From a checkpoint of a small transformer trained on Wikipedia: vocabulary 3214.
MLP neurons of a small language model. Each row is named by its layer, matrix (up: input weights) and neuron, and shows model dimensions 0-255. Each number is 128 + 32 x the weight over its row's rms, rounded and kept within 0 to 255. Numbers have three digits each.
After each neuron's rows, "fires after" lists the tokens most often just before its 100 highest values on Wikipedia text that the model never trained on; "fires on" lists the tokens most often at its 100 highest values on Wikipedia text that the model never trained on. A number after a token or word is its count.

L4.up335:110194123115135102110122063107098185114099122092150118087105125115129152129111108213115104175146123081107111166102116144135178112112101104071114129180111169100116193155184074128134087175138119108116134128119173133110171124143105063103084065101092108135112086129124228082123139107122110159158146093151086192114197140130130125105093108122123124130143125112095113141076142148158085108225158095148139147161112165134174112108080159123144126069080095123133149137111104191122188109138107111118073123105099083119117097138140139121172143084118094136162086123098123155172129163133136087106207143111013135191141163139142127126101124119104135134119086121104140128113101096133128140101122141121086140109135147139137131107084113126146169151092162121179143144137194132162195183084124
fires after: " g" 17, " U" 10, "U" 8, " award" 7, "fer" 6, " G" 4
fires on: " received" 19, "et" 18, "ed" 15, "t" 11, "it" 9, "n" 9

L5.up1614:113125157157054111112117122149173129067131129145105110071090189136149094106157143173128104101165120114099127178157124167148102133114084124119081136145105165085116125131100075066125058192134113099114100138141126123113124155096130095056160196144136113110172116137110121153129139040138130157086172059131083141157110166123150151146131152139117090106165126146132146102085173098150131125138135135172087098136107115173115101112158147110110122100180149163119127118233116074166129131066144102112125163127153095058117138150150144078148240145056137153088087134078133138099159163141143073133146115143061110181118116209177096113145078150151134135153126141126117129152132114111136084052095062134132118131089178183080122106138213120116138123119097049150154129073117112142093114102119
fires after: "\n" 24, "–9" 7, "–2" 6, "–0" 5, " 2024" 4, " election" 4
fires on: "\n" 37, " |" 8, " in" 7, "8" 5, " to" 5

L5.up728:151097111096109132084193140126071111042119087110109136153107162160104163157052147129138131097124142138096087088162183088086077100124133195137073150126132157100103108104093112146177125185115156114102086160144127131150149222156154130059088095111132056132140125121094100082135132091104156153108127088124121134093183086087128147142137124125096093125176151120134187155158167089078162170120118114123098088176123098086113078196192137167121142149149158132129084131119142133119200149179134139158172181137086164091119151104135115159103170169053066116135166152143113183140121156156116151106150149145135084162132129144152144149169124129121121114118126105091072127150108087046075149074052151129147167077162085121090133158141175131121169102103081159085133153195168153146122117129149
fires after: " M" 26, " B" 15, " N" 12, " the" 8, " E" 7, " m" 6
fires on: "os" 16, "ass" 12, "ost" 12, "ount" 7, "ative" 7, "w" 7

L4.up727:115159065084172080105096119134163224100082153180108127118163139150125079157100107131147119111062182115184097185112120148108133108116108130121146149173104136119094144112104097174123132138135097178147044113086151136158079136149067157130150036122149123171126140100152128113128145096116128138109143204107146117080107137160146110134116103125126133124164172134083094213148116169156090092170176107118129133152169113148132147165133084133145115118142141110137142114154151122167141139104101160143173108108129141126189165130170116061171118130142096091157133101100151136107133087146129130129157118141092088065109108140119096118107131074180099059109143153146113169176054132073175137166100124094123109110117156114108146082064171124231070107135133104144042193105149101051124160124165
fires after: "." 52, "s." 12, "\n" 7, "y." 4
fires on: "\n" 97

L4.up281:110105113168123076171093105136194117121159144162136144112066110065111140084179126145110113087167138126122158122146159137106139093124103156163163065129102205084140145087084116169215107114127076163166132179096132099063127129142095145066148181151084127137154110129166186145131058106216178105096134096123068124131133147119174136140117152163088159142145130100115128125103163111128051121152143083142087083149189129171102152087084127113180144075101141096164129138105086192124115091144099097100128159120183148113151090125134140170160108130079111162118115185110112167101108143134146087117130105144097128121137137118139112102094147144170115104148102132128116097089090144162121093128165089147112111153091129182132125146142148108206086107098141079115136089110151095156150103153124
fires after: " g" 20, "g" 7, " W" 7, "pp" 6, "ett" 5, "et" 5
fires on: "ing" 29, "y" 13, "on" 9, " following" 7, "iving" 6, "ave" 6

L13.up146:098089065135067157107155149191110175119084127155077167113147178095130166164085137142105122111126123117091115184088126107062151168175230186115144120111169160054081117076158108194142093124142126096133122142127164115129164102097123129096110097180099086122106155114066165145145152082138106102095083155180137117152142112170168106160125089189144137116158114143114119132087108119132119181191103158087149110202122073124124136106187094115177107099122123153118119112125154130156095141115117094085133144169077098065172102123123102155153190187159133108087119118156142093122187154096133237133140124165160108184126144093141164108126123168115137150104137100128129128195119050129150166128108145113084146133127092170098103049114119186109080156109126118119167121134107145199149173100124
fires after: " of" 28, " to" 14, " B" 13, " At" 5, " Ar" 4
fires on: " the" 36, "t" 8, "k" 4, "h" 4

L5.up416:136110106051157075182060160117153104146125114087059127149107107131125119052108086122136062173084098166186175156120105109114136106134144167075150109108123126085129105130097100145115108172113144170104118166159145133082157138151103115108100143139161124139128081129094154107114097152086146143115136124134218143082140146111133187116143159154188101146123160152115153134133158121179041142151181136132133144156158083094118158123149116120166134093045137090168142134164176072148119149117117096157151114062135146114142079187181093078196132121124138168155124127157130113143195139133135114106106143134107045065113167220150142085065120112099115141139093112165163142193097116152145106144104082130128102131121153128075123073128113140152051140117119053115151141105147146123136168142084
fires after: " =" 46, "\n" 18, " medal" 14
fires on: "\n" 73, " –" 14, "ied" 5

L4.up844:096184125096067138159167088128113127074118135146072182113106124134150112140120109145118121182123090084094073133138111157138127134125091099182112177203136121143113149091158145139114111119158161181112129138107127128180153157123089161073150129140146112103126092110138157146067076127138127157092186099127103119149204105140129093063112122062073158170177195088125052109092119089077120141090145123118111127124105126131125175066109119191126181066065145161139136122124062073155217138113144090157138159162123135092104144106153157104123135161065058110151092143128134133081077116115137107212100121138111137118135158149135122159144149129157173042067229111116091132153072143108127161129172154097185089104101132102101112152117162155164129101062106072141103143124130110096120147096163
fires after: " W" 23, " w" 21, " G" 8, "W" 4
fires on: "od" 11, "ay" 9, "ild" 9, "el" 9, "u" 8, "ire" 8

L5.up1308:139100086165129114135129126215174178098134123140162145143133135099095093116141095139117129120086170137120147153134154160110149119144086092137106140093157159150141135099163150086144112166167135114212064145133211136097131136112112176091097156088135056105136133091125224163122136127128152176113140128139040114125128123096165072157163120143135104111206147125102122113118109128124149160220121118156096075195145103133113167066176140157168102083085146066058133106087134146242137120128108075071141108140120076131234142133179100144103103142105109163136063096152096170175158133134102176074156155188152106143094123146089121087062179138117126150151164133131106117107115089148124126146168174123103166100130168128135113169132144141135099094090091097109107184097095090151144127157133
fires after: " g" 16, " Form" 12, "op" 11, "og" 6, "ip" 6
fires on: "raph" 17, "at" 17, "l" 7, "n" 5, "rop" 5

L4.up1261:147171167122107026183132166103080122136172119116120165085103144193154118103110129189107130148162154147143143173118143122197078099101114163104085147162169144125147102095150141092106084097152141110114128110123165147046110137128105162120172111143115133170179109148122127128057112131099123147131049135169171152127114156131141146077140127129154069146106115123178109149067137251112117146143129111159107114131100099069105136137098091147122136141086136147156138051133170132134129158098128108114110132124134077068089105171116084103198148189090154158122164128150108117134109147154143134166126135146079107178101079151088097024147082046141109177098170212140176101161157124098163124112104134089119166094107118139129187115073149148164194121086101099135150182116127121116094107136142
fires after: " 1" 13, " 2" 11, " 3" 10, " 0" 9, " 4" 8, " 6" 5
fires on: "–0" 14, "-1" 12, "–19" 10, "–" 8, "–2" 7, "-19" 6

L4.up1885:170197124155142090136121127197163103155109098106138188143091201153155054132126128153129139072157167135188136063124097139074122122085137094105125092132172145062127153103099131139115153098161105164149041057134152155094073162134120118107124186125160157114143220113108136096135094132161096119101182143084132109109067124180146137165117184135137131096165170149054126164126170192154081136148119159167108124129121085146136093149154122102107201138126103178165134089151170094150137081132089132135080138085163156088141124158132084126170127131085114156132128087157124112096120088133143092125114090134128089096103061152199088119135109114102119117117147124125121160065129143096127121159124114124119140144156095154049124058107085129134142094119180116102064131129166159131115132078168
fires after: "\n" 20, ";" 11, "′" 10, "–" 6, "==C" 5, " on" 5
fires on: "\n" 32, "ce" 9, "e." 8, "ast" 5

L4.up268:138207064140100088118156149183104085059136135122149112119141131101119130119087131161102155144090151158089103148172090127136104133117087107111017137110116194121135129168158108119107126127119168118130144146102151124171106139122130102110104132176156123095178088119113150085061148044191128132107120128144150147101145138156103105091152192132101127142176107132049091108093102163110130211105084126207128112169109110143144097079143159081092150133127113140150094069168101114224148160127175106087168063122186104084127128099139150131153148131109152140098139150174165121151162148106146107164161127121088101149105118122137094104110152130126145093124134114121153135082066113118122144080175142165166180144132112143107123100130109162087105139127053141218142144212107123183135133139148
fires after: " |" 29, " 0" 14, "on" 6, "\n" 5, ";" 4
fires on: "\n" 86, "|---|---|---|---" 6

L4.up1671:142151150156190102130099164152087082088200146113149135134071124164128170142090146196133111155127093146218069148125079164135106105141095132128104122158128107132197101041133078155120114124095142154126129137099146191147089113142065093067136113127090089129152174138095173111104131136125099106123117123123123129114123111139176129113167129137173137041075130141105090126084124158143131167124134165092095134132105157108110126116096073111128120112122210120127074141118084176126183182165086109097167130115120083102108103159129094154100127163115090140153167143145196174062075090127189215118127161143094118123088154175088120035142124127185125170092115144149125103110126131091101166103153165151156143129141130182060140140145113139139205087108116093117113109135186119099112155098143
fires after: " the" 22, " cent" 15, " co" 9, " l" 7, "he" 6, " s" 5
fires on: "ast" 15, " north" 15, " south" 14, "ral" 10, "er" 7, "ower" 7

L4.up349:145176138103153090175089139137107178118118184145132103117119150182182145068164136195097108134138087124139095198107153092132057137076138104144059096113122134095074121163128152094128129163167118096119100078072166147106092145133109147123147094111129144141155132080107194150153079147109127107043080137100069154144169131087146123163190149145118192075110159074149170122124124110138140158134154167174117133144082175149141111132121106154154162128168126022137129119121152096202089101115155125143102171113137132070095078116130136135201111157064139150132105119147140135098155164116133095141168119143110049117071124161125131141146131104146117142128131165159153164149094091086186109135117104081104073148092126120108147073131168133076118100078154110133154163162144144186111188047136
fires after: "\n" 28, "20" 10, "–" 7, " (" 6, "-" 4
fires on: "20" 23, "19" 22, "201" 12, "200" 6, "000" 4, "202" 4

L4.up1131:117150068137135118168180096083145155108171160130062134189136127139129076085134142149133081138063127113159108148090106125077096110144156146145126117104138114115091119055103177148148141144193103158131089150114147144158148155164134119127081120119177079108123117158124145139132073092136132155053155126095067124114181106092167133143133160092156074074203175111074096142144085096130141085112141098118112200121167090174103130188174147114110141144087132118111109109167098091146140111100121162142193160114156091112127201114101124127141151169109124129127126140122139124083123130114154159064173100110121068104091154102114157138182127147232105073127165121154156185157107118088122070148139109082127133104142123081134104126104088160152159112117103111166107175108142092145096149126117
fires after: "\n" 44, " en" 7, "s" 5
fires on: "==C" 24, " conc" 12, "erg" 9, " Arch" 8, "==E" 8, "==D" 6

L4.up1028:112058126143037126162155158116128123055117089173104145144142152189167061201089100183139140118117133129089119120133131158166096163060102098167120108149150127129131186135156104087142112175179141126145108139134104124154213089129084110089128102129154154122145112135169112133100134076179137141113147123109062112127164130182162097091129158148094180166144148126117083131143097155164079082135123148087171072145139112149097112104136115121097151112089160153130119087151133127156166179137157117120104139124093093109112192093161150096118163148121104123148105141053156104157125160165148134149172121111113113140109090167143092102141074132106113141083119112144108155137054124143165087117140114109147215159122091143146160090068175119148134083084131067151132214120161168078070162119100
fires after: "\n" 81, "t" 5, "G" 4
fires on: "\n" 81, "re" 12, "r" 4

L5.up1849:163128156111147068101207062151159097136169117105166162071059154158120166145097138116104142113094114136127091129114062062136210139123139081142138171139111130090186088122144093119098094065058144153136098159109126170140049120146095123095099131191111121129147107133096139051127110132130138177139083084156154111136160124143123142153123176110117091089111116132089109138072165195134123199125148123095148104120103119064122112152151105114107126126087150147126075149131149171126146193105082132125142132087128131045076067101126107153138129160120167117118155121103161164122109129160180139138147127099175102154129123155084175150140096133128189111092115125137107136142147131069157178139081190146128106174146119133089177114140123148147108126118066114089114126154160158108154135087165
fires after: " the" 41, "he" 8, "ale" 5, " and" 4
fires on: " north" 22, " south" 19, "\n " 12, " east" 10, " west" 9

L4.up709:121081150182043151172140134095071127057143097159146127182115142161124180094077112140082117144094120131224101178136134152117101124075132097148044162123075145109081132151143122093113111108135174078175117124070136124129148107093136119157086113130106104129130124137139144104092094129151157115129130154089127141099114111093138129106127164130134131135152133114102159138133203143126130142087114126132120119174125136118147140184088127101119133138133117118210066131157091084144156096186125141164194169146130143095145197085149096120113102146071114122109119128132119131132194170142218114163161126139122128183101119111144093127157159146151158043116152131111102139076125102122093136100074159119124147169092115119139110082167146140163185152138044127134109110211115149134113091115108
fires after: "\n" 26, " 0" 14, " |" 13, " po" 7, " vol" 5, " E" 4
fires on: "|" 26, "\n" 25, "et" 7, " Republican" 5, "un" 5

L4.up1009:155118132131115145108130097092140177110170145131122119144099165170092067126201154149097084127159126209121163094161135069090104137103138123093058111130185142129158121143176164164112156209121161115158069146128128168149117138156129118174080153101166117131163122106111085141149124158183121185125137127122127179133175144107156145114115164120168101075117135128079119098149171131144117119147132154116118090162173090110094114131174126086108127108143109090038093069142132177139096086138117135137133156095159067160131149166093108136199115153110074163149052126198145137101147164161180098089172114160109117146120169100101085100116159099114091089126163127123136123095134077140126075091102170116119105040162068138098118078152183149121091102086154112144089192165146097103171134169123
fires after: "\n" 89
fires on: "==C" 24, "==" 24, "==H" 16, "==S" 11, "==P" 10, "==E" 8

L4.up1084:161088164101120127139137148156167181111106061074078141156110138116189158097177162145139047132170112131123181149100152092051142149088066157105097154129092144070098113164073116121150095082104126053142160147174130150046145167090107142095111100135168111206182188116111195190090130145153174165135154157111191178070097137162108180128110131152196081107187119115149179150142167153124130086115140183093089109113131132131127119095171100182135178085093125135109102135161156091104098125119124113127159158067110145105088124149140080085154127192123097148127093152088156139075158184107156093122127144106080040144158113111157127145119150120150141113093184127146162128187145126116134111100111081078110124120101133146148221060141131143138155117139086117086137117137111099113122130099102
fires after: " c" 22, " v" 8, " sur" 7, ".." 7, " occ" 4, "ur" 4
fires on: "." 34, "f" 12, "a." 7, ":" 5

L5.up1372:198131109163101085199114149205101114125069042081104128121110174145128070136115086151119173124129150131093083099110149122125107131114080149134120120087151130132158154130166164119110133146118179132113095099118150141143184167109120132099161131142176057107132107101109112136129080101191141190106085088142119130116111051113174072117151125171092178066149128158123191098139107151098126181062093156150125108172150112124126118097118087111203197089114139135141165050111110144175138098154117134122144146138097115103192081128163117076191188197079122129174069119101171132149139123123163139168123128185136111184151111084105124093179088130115167154135151111072098148080100085104147131084127173110141065128155074166059136152142147172130116075093127129159111113130156091135155138136095
fires after: "\n" 28, "|---|---|---|---" 9, "I" 7, " W" 5, "ly" 5
fires on: " life" 17, "|---|---|---|---|---|" 11, "|---|---|---|" 10, "|---|---|---|---|" 9, " career" 8, "s==" 8

L4.up1607:139091155134128121189065150158169150126201104163146097132103129177183163128164133155130148070098152146131132158135107144107127141041092084085088140126117144141099089154144175025163131118122146100184128123147152117076125133066099182111087066129156152157166203120142159155104113163150139140135101203170084180120121146154127183157128132151151109118124100111076188127180154143162094098098181165098129093119109113126116162125113110163106156167119149098084113099138163135145137163120116086135119090092163140125160158112146055110157139141148138185120129122134204124103151110138095097116154162111085026136124099122110134059179158147121087146104161079098182148112109047154175092068116093068139129116138094165143131087130117127151136125159098106095046123085100202123153132113138
fires after: " c" 21, " v" 12, " sec" 8, " p" 8, "c" 6
fires on: "." 26, "ur" 14, "a." 7, "ed" 5

L5.up1756:134143084126106148123134117198105122109075138116085136122122143072122177148108146171158200085139123078126116170098108140129178095096161090119114132133116114148128186118121108135157131147155094083122161095042136102183154163155118134128091059121191099117146088149107171154152143096112153165149098138124161146128088159174168104130150147124094167178118072133056108212059148191096054160111072105170132105115150124080178167096156122148166194123100152131170156106138130131150130111050120112114078112128148113122116140145145114160165176087099157125101119079120107100093136127100083127161127121144083127137113107166120189092104100115135139126112148179138127073127139069073158184085079175173071177128137137164144126102142114117118128117077112121130114152115211133167160100116102
fires after: "\n" 31, " ref" 8, " A" 8, " ab" 6, " Mont" 5, " Ro" 4
fires on: "-" 43, "le" 27, "re" 5, " (" 5, "s" 4, "et" 4

L4.up599:127074091141115080150085072063126102141131144189146117112130147107125072105175105130118143143141152135141164155126126164133165085104071077092105126109152114088135130166175110128167104206051163186139110159130116138139084119098114116117167121148142159121183119084134171085159138061167155095117177115144146163102135139127121140120138100110137155132142135076073143092129172133041092097212168098159096097107110157163088156160097103135100113133082126127128145111117157129171141085095068093137148124115164101147124097135143102066145142117180109157115075131093140169116144141171143104144180106140137146074130108106153102116141116122184101131114178156153184107168140121140208162098166151121173085119137146179179139083056170155202121126150109139131111165128119165106152104075089
fires after: "\n" 39, "s" 8, "el" 7, " success" 6
fires on: "-" 39, "el" 12, "ves" 7, " included" 6, "ful" 6, "en" 4

L13.up679:173085151118138105127080110128163158135125134055147129099133143063128127109171157124105138118162102141127082125134088172093179092136123084089056194125135128128148075124158151096126109164111105087105114192116142164097083123120149117100165134130156130138133131124072188104134106155144098146109090143183096196128144163128164116090128141214132066118193091130157169126135104169091129123119166158124105159124112103177088161118124080136179203111087115089084139096154132125140135171111161069136091129100142106079119092156141119149158183161130118136139120170074141143133194111122137142113120161147138112135144124129136161155067119124158203114128161086110109122077177131099207154123089121112112127092143170162081153095117207130117120106072094124137094118068157159160190170111136
fires after: "|" 18, " |" 17, " the" 11, " The" 7, "A" 5
fires on: " " 31, " acc" 7, " im" 6, " p" 6, "cc" 5, "im" 5

L4.up379:162161088089138127106159084111041160161096140070110166105142106140139133126119123165089134180111116059180050137070162152106153123099145113109124192133134140071085149123141139094124083090163105117141140112073181108117161140072107146092108085098160136151143057145141133172134128107132120147138077122136113148148156147081106079080143140111103149137134145124136108155112130123110135174148128128149167131143113144101100125142111079155141118122146148073124135124124097162130121156102132105095133099142112082096178104100155112171144224161088123116103146096137103149153168207148134149206188184135136115133112130121184140157137113105170157151071114116102085136174117127107077140121093108152114121061115135177142183133130131152122146127061138144117126152190149100160167183114118
fires after: "ah" 12, "ak" 8, "os" 8, "un" 8, " Sal" 7, "a" 7
fires on: "h" 29, "ts" 15, "m" 15, "t" 9, "a" 9, "q" 5

L4.up1188:100173167080129049143129152100126149000156088142164116101108159106061139134137138121138094116161142137062117149141107066121115095100109188166072163155183214168177093122140099074107126161121155093108092061140160161155119164153128134087155133124079137149204130090091151130133155101163104206098101094118165132151090118147125172114161181160156069153127058120139128125089083159101129139112150140157089129143126062103095125131181138131109154107119141145113143096131110131113086138135145117109111172146115040076107120151141120113129140165132170133147137152117132134117128201169106160188165086135074138178091120143107062062110091153119175170102108161157118112130183104063183116110123205075072130128116121141100148112113135153105181105093112111142167166126137091102062117144148
fires after: " n" 16, " 0" 15, " 1" 12, "ream" 11, " trad" 4
fires on: " |" 31, "one" 16, "ing" 14, "ification" 6, " round" 6, "ition" 4

L13.up283:132108017102124114102096126077169168076074144179173192111131136079122135166087042104124146109152129123124113110174132205119119140151092111157113110132116148106143164167125123165067198147152143086130132179143161145107087166139119157112145142155101083137150124132114161147148118135108140154088188072088131104141151166184115106141124134143155120124163121096170064176130164132131095150215134095103170073129174125139121109126160066158125139129127119139135050098111128147155147186185143091083167125145136089115150198126098091048107137109108068134073104125157125100147121178164170189095168123148161128118091140137088082038149102150160084129086122117160097118151145154144131132116124126088131157086107126155129126125057173168137140114106119062117101160077118163111123117117133
fires after: " to" 16, " in" 10, " B" 9, "b" 8, " of" 7, "é" 6
fires on: "l" 23, "n" 11, " l" 9, "r" 8, "re" 6, "ol" 5

L5.up6:124167097133097142133179096145118124154172065192140072092145117116063163097165138157085153145167159118172094115140102170152179070098081158133105157177100096086170125138118142126142130106137109115134122140103118171140158125155118145119160136147130146126108159156143148153164126143195103121105132154146129132108122102197147138131117117137108178168131134125149135152063144131128125102084097120124105101127144152131115152191089113126105121128137206141151128080118134096134157161101157106081103118082120131047106123120099134195162157174129107171120128059085156126125120153103100092147167158152075106075090187077146134097153168127180178154072216116102155127146074119053191142138081158134039080090093186164149163139093148149150153140087142091166103172117103128131110090137137
fires after: " |" 27, ")" 8, " -" 6, " dec" 5, " 5" 4
fires on: " 3:" 23, "it" 21, " 4:" 14, ":" 8, "is" 7, ":00" 6

L4.up49:165087173157092091110164139189099137109066030103087138170108153142185169125133109151142145147115128070143111144054119100145131134080136139111084173077119147084081107119083142099130080148112171143122110093150128151120173148113085127054107176142105152118144141131114132132096129150145185127119111140109119135102109133155114159136144111127109162154157134134100175110101171152180149093115096159137163148192124109068108104188119072162102172136150113161141124150103152144109160135122095150134115141126139172000136103127189132203127080215122121143110125102104147154073138162127144118160137098150073090191135114094133168126168080097105126133125165172063122127131114124114123153074116135098137136159149068141108165135173162137116137119121127154136165158146122096188153088085134
fires after: " the" 11, " B" 10, " Sant" 10, " O" 9, " IS" 7, " M" 6
fires on: " University" 15, "ost" 10, "a" 10, "'" 9, "emor" 8, "B" 7

L4.up539:112144160152090137134127081173174156088137078146137150092100139047152192154145199160148088086171153114057178063151088120129137138085163098129140144167141174104148170126226085120133128113145152144170146134120194147133154161161115155069090103090129171109171161120179202132117132152165129194138139130168087110159142157157127099126114160086120127121172131067103062140089135109126077090175151204102098064194131090094121170099132115133114090131094121127103115131107132091160132124118165099113119172086135122056120099217132123147127161128105137156142081124131161161123082076141096095101172120135145101163146098173122095152085118161137194133109105089149143082126094112169150120126129143075068121124110114087147125131141121180154140096130087104099068116098168114121138122111138
fires after: " g" 16, "g" 8, " G" 8, " W" 7, " fl" 7, " rank" 5
fires on: "ed" 20, "et" 18, "ing" 14, "ag" 11, "old" 7, "ame" 7

L13.up1893:104117138171136124189144177100155113122156094072079081106125118096129135148124140126094125155170149140146078149104156102150136108117085119098111110211114127127152114089163103168114102099141157118137140101072118193095156111131063060156075143165108106144115124109123158114165141171132057157142160166146174161119122127158144105111106141125158137110172151143103131138081137194079120153132178147139173131189101127127129110073123118105148120091046099136070175113151150157148129182132103055103152173098116052057182123144167134156135149135157157143093111118144133078108094154139161128070106136133152123102106148121115053111154122062160117158113195096124127146173167106138205115124123131089136180109140117181086134126129212143156164132047163144167057142129132134120186124174123
fires after: " |" 35, "|" 11, "\n" 8, " May" 5, ":" 4
fires on: " 2" 35, " 4" 25, " 1" 11, "I" 6, " (" 5

L5.up286:143224149162064092122150175120158065107101095133125136116110139098181151147107146119179099095126138135140147105094109091083094099125111115169111154206137106094151156092093122163110078110107148099161113087117155125150140172075102113136114152131091124134189165089136115167126143126112130143152143117132118158127118126157078125106146122104171113140143120125149191137083123131117190112094150099100115089135137190042120123130200118155110141112126109135196121105144118091127134108158114125143162150140146100059127115181178092132128111149082070103112111167114122113114117177141201107108175131128073122189123125169122074128121132130150152083143143128104131115128110115117132154097138145074143189133107200053085131096141131163111169125128119123134112110122182138128172093105161
fires after: " U" 13, " Reg" 11, " O" 10, " DF" 9, " F" 8, " MF" 7
fires on: " |" 33, "." 27, "'" 9, "C" 6

L4.up1194:098175119119116089176135144168156143129144152149148162105125141145164162058110139142130069152087059107122088115076148128060073124106127140140136119095102160166119144107176138151126103124131072130191136141119168084144152160096119148140119088132142129154159128137117147115068145076091128134092085143114074169155147094058184100137123118110112143101103108101125083123065124124094123227109203133169080136139149122094158157107142113104126124111060119133140159122159093173173137119150210095058105080134099101098155102172110146148168121079129137136171097143102130113183125177139163112115137109109063120156088153116154168135123173119165201101156127123100114123117132127126153170127103170137140129142160118101112102131136175150087157121125091056120155112143159099152162184152156
fires after: " g" 14, "g" 11, " U" 8, "up" 7, "U" 7, "I" 6
fires on: " of" 16, "ing" 15, "et" 15, "p" 9, "ied" 7, "s" 6

L4.up1045:095138154160086121186160135184157208101201117105109130121117117137153103145159109143135096114079059141089094162112204149116126109129077144110096170124140097118185149105134098102147110150146138072142146158134142095156157115132130111108127160064164122135181117088126155123161121133166120142101179165162068132140173131171187133048123161115093170186089103119092037094088065118139117117109089184118111055143088101158095123049152112113105144161063158137105133105180128099180157224158137111141087105120174080102103138128133138123144160160113118139146106156104176138129110151100180135190156149129128107113091114191149106087139161118157112114055155135175152151209124101106137092081124125121155120147132056133111102128126176145081147098120070077169167129126131112134130162133099
fires after: "\n" 46, "g" 9, "ens" 4
fires on: "\n" 44, "al" 18, "|" 6, "ar" 5, " of" 4

L5.up992:124116128132092170119138083125204117136172137141104170103115144136163101099184123184125080115123046165120143096078153113130119140103124172084137101134113108105138123103075134127164121158122142172125118081131142120116096129137087124105111169123105104133153178107096109155123108115160140152134159115116140157140135123198161145078110206127118121077126146107073103116098167112121135153176178193088146090151162113136123082097165126088115191114123135168088145061100173137136156121094105096143079144142115118071116114101174118052151221170151103131134099125138144124097117079189167121120204122145078090104093160209153103140140165118196098103125110138149165140166142075153105039136161166090149115127147148143056116085072129142108133131097171107109089174113150107101135171080094
fires after: "\n" 56, "===" 15, " by" 7, "-" 7
fires on: "U" 21, "E" 14, "A" 13, "M" 11, "C" 8, "O" 7

L13.up24:157079063192139103157194144088132183107086129127155209118145156129052175152160065183118136088142146160124170138113112098118097130126154092161114161094174150091088138180129118109161136164083117047100148103126144169111116114140113134138121138123104143098114153129135092127137081101144162168162160094136150133077192158167105145099175166165152034120144124142110113131151096172125090136106164159166110134128110127153031090183142130113113120101121121087096088115156098151148119134123076157099121120145150110114128136140118142155148120081110112117169092089128100193069152146192210123084157094141131114099142083119165130128107091127140100133124138139092162103116146116091142174063068139083019124190164122183125112089067134152127141094119158108115101168118198156121119137137100
fires after: "\n" 56, " ==" 7, " Year" 4
fires on: "\n" 71, "==" 14, " |" 6

L4.up678:142066110153136110120113137164147138124141100155135146173146183108099108138142110107139123047123163171106145161081162082126115122119077146086023094124117147098133160178153170087164165201143190125161071091125148121103124118104149158107154142152080094196177132106174191182175095107178172130094140120138082130122095129101208146153124131172150087122106130075118151121130158152121105146173115146097112097180159135134080095125157099103122196128105153062124132110131126123120110100114108133161100136127162162072135167094118095064167122151119061132123138102102127173100159122150160131070153111123123078214112086153153144082142117140137132145156137140111154151121136067174111113144104105066098140119147083155074137142160138126131114086126121106122164171098151119143112103094125
fires after: "P" 20, "p" 12, "-p" 8, " P" 6, "==P" 5, " sub" 4
fires on: "ro" 34, "l" 9, "ri" 8, "rom" 5, "st" 5

L13.up968:123098124113110118143079178119136220118147104083119122087147146166144146124101132101047106111103126106171148125141180124059086160119119130077136142119084132100081071141088120164074149130143125110084170128117153144073096158135034110108142054106104106180131180084084123132118145109152152140112131143171141153073099111075102161101148178163167116073125125144125175120135169173135137135131166152138136110160128102154147085101152094112128152090098068117109129075161154146144145174106123050124169187113108079052151109102134103080151127180097096145128074137131153147193165206133167090175125144140092110072105131113093136081133137131135076084103139127143113170183108139170187109121109118043115107121135119137131141073142167124127150164081118137096051177119087072129128190146174
fires after: " |" 56, "|" 4
fires on: " 1" 79, "1" 9, " 19" 4

L5.up648:118155126116110074135177119153156186150098039096116199102142155166153163164069117121112156179112116138141103098093128170128100144168119130162126107170119122071125095090129073136104110113141104158117136091101165111128113132084114152159103097102152099149133162099088119151099160089133108171076129160143097108159152111115137094047130101164169120115138157148089114113065099147162144072188164192157168089168117134093131094065157142135113153096064098117123145099139142093138154165048196066130124158156122057041105070171152112123125180151105146113142080091111185113112193163118180115196126144128069136124108142176159096119088151077091109152029179141122148132213103118127150153146156128085136140143108138105098164096151154143110130127080178117153148142117184082118135179124167
fires after: "\n" 61, " moved" 6
fires on: "A" 53, "I" 24, " to" 8

L4.up1818:151120128152112132117135124130080120085136085105156111179105146134144134141090166134149138091094102119134085096119123118143126129105028145144105165170087162109107173076178085167181051160140152075135147095131121119159184174079130059083111143109128176147193140105098128142118160163137120127137097136154087134126111124110106073130138129149123162151166188148157155127140099133052163209123122168160124128098122163132084107128219162126107127108089137071184146137133124123074122068103114121118124188175126126117149162133159065144123125165115043103140082105088113112110101146122183109156203094097131124211111106148134097109113164133136182087126108137102175160184078121133111187087122103128107160104046132101081161122122075128120161102126108168169145104168196144177123089091128
fires after: " O" 12, " Reg" 11, " DF" 9, " MF" 7, " Vol" 6, "uk" 5
fires on: " |" 28, "." 27, "w" 10, "r" 4